config = dict(
    d_model=256,
    d_mlp=512,
    bias='none',
    init_std_qkv=0.032,
    optimizer='adamw',
    weight_decay=0.11,
    decay_shape='linear',
    seq_len=512,
)
MLP neurons of a small language model. Each row is named by its layer, matrix (up: input weights; down: output weights) and neuron, and shows model dimensions 144-207. Each number is 200 + 20 x the weight over its row's rms, rounded and kept within 0 to 999.
After each neuron's rows, "raises" lists the tokens whose logits its output raises most directly, leaving later layers aside.

L5.up464,189,210,215,207,222,175,207,210,216,209,201,208,199,208,208,186,205,195,221,232,147,215,186,222,200,163,187,240,215,189,209,209,231,168,214,185,199,193,192,215,149,221,201,165,194,210,201,221,178,222,204,204,158,194,160,176,185,218,209,198,187,240,209,164
L5.down464,207,199,222,205,199,212,192,218,189,228,194,202,202,206,235,189,227,224,153,227,145,192,199,197,200,220,222,190,202,182,191,193,220,234,237,210,221,189,181,173,212,186,232,194,206,181,199,203,241,186,233,195,161,182,208,216,233,177,212,195,193,236,194,195
raises: "here", "ony", "on", "rit", "onic"

L7.up469,198,171,212,184,212,186,219,179,205,218,193,195,192,212,194,159,259,199,195,226,196,227,198,207,185,195,194,201,198,202,213,222,190,232,209,231,224,219,172,187,174,174,251,213,191,169,179,175,191,206,205,186,202,183,206,219,198,210,186,219,160,208,176,230
L7.down469,234,169,215,186,180,206,209,214,196,220,166,185,149,170,195,212,213,178,209,196,184,205,180,176,188,236,208,175,212,186,207,186,209,188,181,184,181,193,211,159,188,200,206,224,202,204,203,207,195,192,206,210,212,187,198,228,228,217,200,220,204,200,212,193
raises: "ally", "ely", "til", "ated to", "aker"

L5.up357,197,230,183,186,174,219,182,248,172,198,211,195,204,193,211,199,213,179,227,190,223,206,237,184,189,237,188,209,218,217,191,187,197,217,217,179,214,178,180,222,202,176,188,215,193,206,201,201,182,214,173,236,154,231,190,230,211,168,196,188,160,201,189,183
L5.down357,174,206,202,186,159,212,219,196,172,224,219,180,219,210,205,188,195,203,181,210,181,180,216,211,197,227,188,198,187,200,235,218,220,200,201,181,163,221,191,213,174,176,192,218,171,177,228,237,193,170,179,154,206,187,169,173,171,204,202,232,202,189,193,189
raises: "ogue", "ass", "alk", "ap", "ong"

L7.up416,215,197,188,192,224,211,203,221,209,171,198,218,214,234,219,212,203,164,187,231,194,199,179,212,213,217,196,184,211,179,221,188,191,219,207,211,213,217,204,209,223,156,186,167,188,223,215,187,196,181,164,203,178,169,192,202,177,168,188,167,219,175,217,161
L7.down416,208,192,211,173,223,226,225,198,187,194,200,235,217,206,234,246,234,220,212,216,203,205,178,186,190,197,196,191,230,177,189,197,167,208,185,201,204,211,177,227,217,151,197,180,185,216,216,210,182,187,195,212,212,205,187,178,173,194,198,215,175,200,221,164
raises: "a L", "a,", "a R", "a | ", "al,"

L7.up342,201,201,207,242,195,195,178,184,216,173,188,216,194,209,193,180,172,190,217,204,190,214,188,209,198,213,206,207,238,197,220,204,203,207,222,153,173,218,174,213,187,213,163,227,169,211,212,222,180,190,189,180,167,180,193,188,185,223,219,189,182,196,255,176
L7.down342,195,217,174,186,235,249,182,183,212,189,178,231,192,202,196,250,201,148,197,203,191,205,231,198,182,224,192,224,224,208,213,196,175,195,199,210,176,205,174,196,213,215,180,234,181,210,199,231,166,202,165,204,179,187,190,193,191,218,194,218,191,203,240,171
raises: "ative", "atives", "ess", "um", "atively"

L7.up317,177,203,217,187,224,181,185,225,233,205,162,203,213,192,208,201,176,236,206,173,207,218,178,222,241,162,218,209,224,200,215,222,217,180,210,196,215,166,192,194,173,206,204,185,200,186,181,223,202,185,193,188,173,168,221,227,207,214,182,207,192,174,205,187
L7.down317,198,171,188,201,227,179,203,177,192,216,203,173,224,187,225,196,198,219,173,207,179,216,178,223,210,189,163,197,198,184,215,197,155,222,180,199,207,212,240,217,190,202,202,153,214,185,206,199,175,210,214,214,250,202,208,208,213,244,174,219,206,197,183,204
raises: "ial", "on (", "els", "on.", "ially"

L7.up192,199,208,194,183,207,173,207,214,219,198,169,209,184,192,180,182,180,224,214,196,214,192,217,155,220,200,219,167,205,226,207,176,180,179,210,186,192,214,206,181,182,184,241,223,213,196,173,194,220,172,218,206,207,172,202,206,211,172,174,222,151,191,219,194
L7.down192,203,206,237,185,209,222,192,223,219,220,198,220,223,195,191,207,189,202,187,216,284,197,224,205,164,183,186,196,180,205,211,172,194,194,167,192,206,201,207,215,245,207,195,170,171,201,213,192,173,212,205,168,203,157,193,169,200,211,231,213,185,191,201,195
raises: "P", "S", "D", "C", "MS"

L5.up42,189,230,210,171,204,162,193,220,246,205,206,211,179,218,184,206,201,211,219,200,199,184,164,183,206,219,194,212,200,207,213,210,238,210,225,237,183,155,190,201,184,217,201,206,220,184,201,180,219,211,233,181,187,184,208,222,174,191,210,193,187,212,169,241
L5.down42,230,184,191,208,204,206,202,219,226,202,199,210,183,236,211,223,193,186,173,210,219,214,175,212,194,173,182,212,222,202,191,220,158,221,197,224,238,206,165,229,185,197,199,203,198,186,194,219,202,186,188,221,182,173,190,172,215,212,185,209,237,226,210,201
raises: "cer", "ces", "cle", "ty", "ves"

L4.up476,186,211,205,204,200,202,203,194,189,157,191,205,162,236,214,194,237,209,169,162,191,266,206,192,186,231,184,203,206,216,204,236,208,198,221,169,190,202,216,185,216,200,213,192,193,186,200,206,206,198,207,167,157,163,228,170,213,233,178,178,204,166,193,193
L4.down476,215,213,202,225,207,187,187,156,182,228,199,203,195,186,195,185,179,203,162,207,179,163,255,179,154,220,227,221,198,139,194,194,232,212,215,196,230,209,199,208,218,241,218,174,181,228,191,188,201,196,164,200,174,196,199,197,199,203,191,201,192,214,225,191
raises: "rit", "ork", "ases", "ays", "alk"

L5.up191,202,168,227,188,187,188,207,221,209,245,196,212,196,209,190,205,245,198,214,193,221,181,191,181,164,202,212,189,210,180,228,189,211,228,157,201,211,194,202,180,226,220,177,182,205,191,192,195,202,173,208,195,219,164,188,189,202,205,219,198,178,199,194,197
L5.down191,193,202,202,202,185,171,183,199,202,179,223,197,184,223,197,215,232,191,181,162,190,198,192,192,180,187,178,195,207,218,199,198,232,204,176,239,153,174,215,190,183,224,196,245,180,178,200,173,193,218,232,179,233,198,204,212,169,195,215,198,210,228,208,228
raises: "ical", "ic", "ically", "ered", "ics"

L5.up339,151,157,202,233,199,202,188,200,229,187,207,195,192,205,170,203,218,198,223,218,221,210,197,194,186,169,225,196,210,182,198,218,220,196,228,197,193,208,199,184,212,198,197,192,203,203,176,190,193,211,204,152,206,224,194,200,202,210,197,179,201,203,158,168
L5.down339,182,223,210,204,162,219,161,208,190,174,183,192,218,178,207,204,191,195,188,189,239,182,248,242,211,199,185,186,204,200,198,234,182,208,227,207,163,198,215,183,168,200,194,204,217,230,205,221,185,170,205,190,211,197,173,180,212,186,189,225,194,219,216,192
raises: "y.", "y,", "w", "y and", "y of"

L7.up254,174,209,187,237,206,199,215,208,198,194,181,215,190,198,202,195,192,229,199,214,212,174,237,265,182,202,175,216,234,207,207,211,193,198,229,187,207,193,190,212,193,170,209,204,194,205,202,192,223,180,193,195,211,194,226,211,175,167,201,188,233,213,163,184
L7.down254,203,166,194,217,200,176,231,220,160,211,169,214,190,244,219,179,180,199,209,212,183,185,211,208,195,198,159,191,197,207,226,217,214,179,201,172,202,177,166,201,190,216,206,192,194,207,168,179,205,186,215,207,200,213,191,223,204,192,196,222,210,194,179,163
raises: "ize", "istic", "ica", "isted", "iz"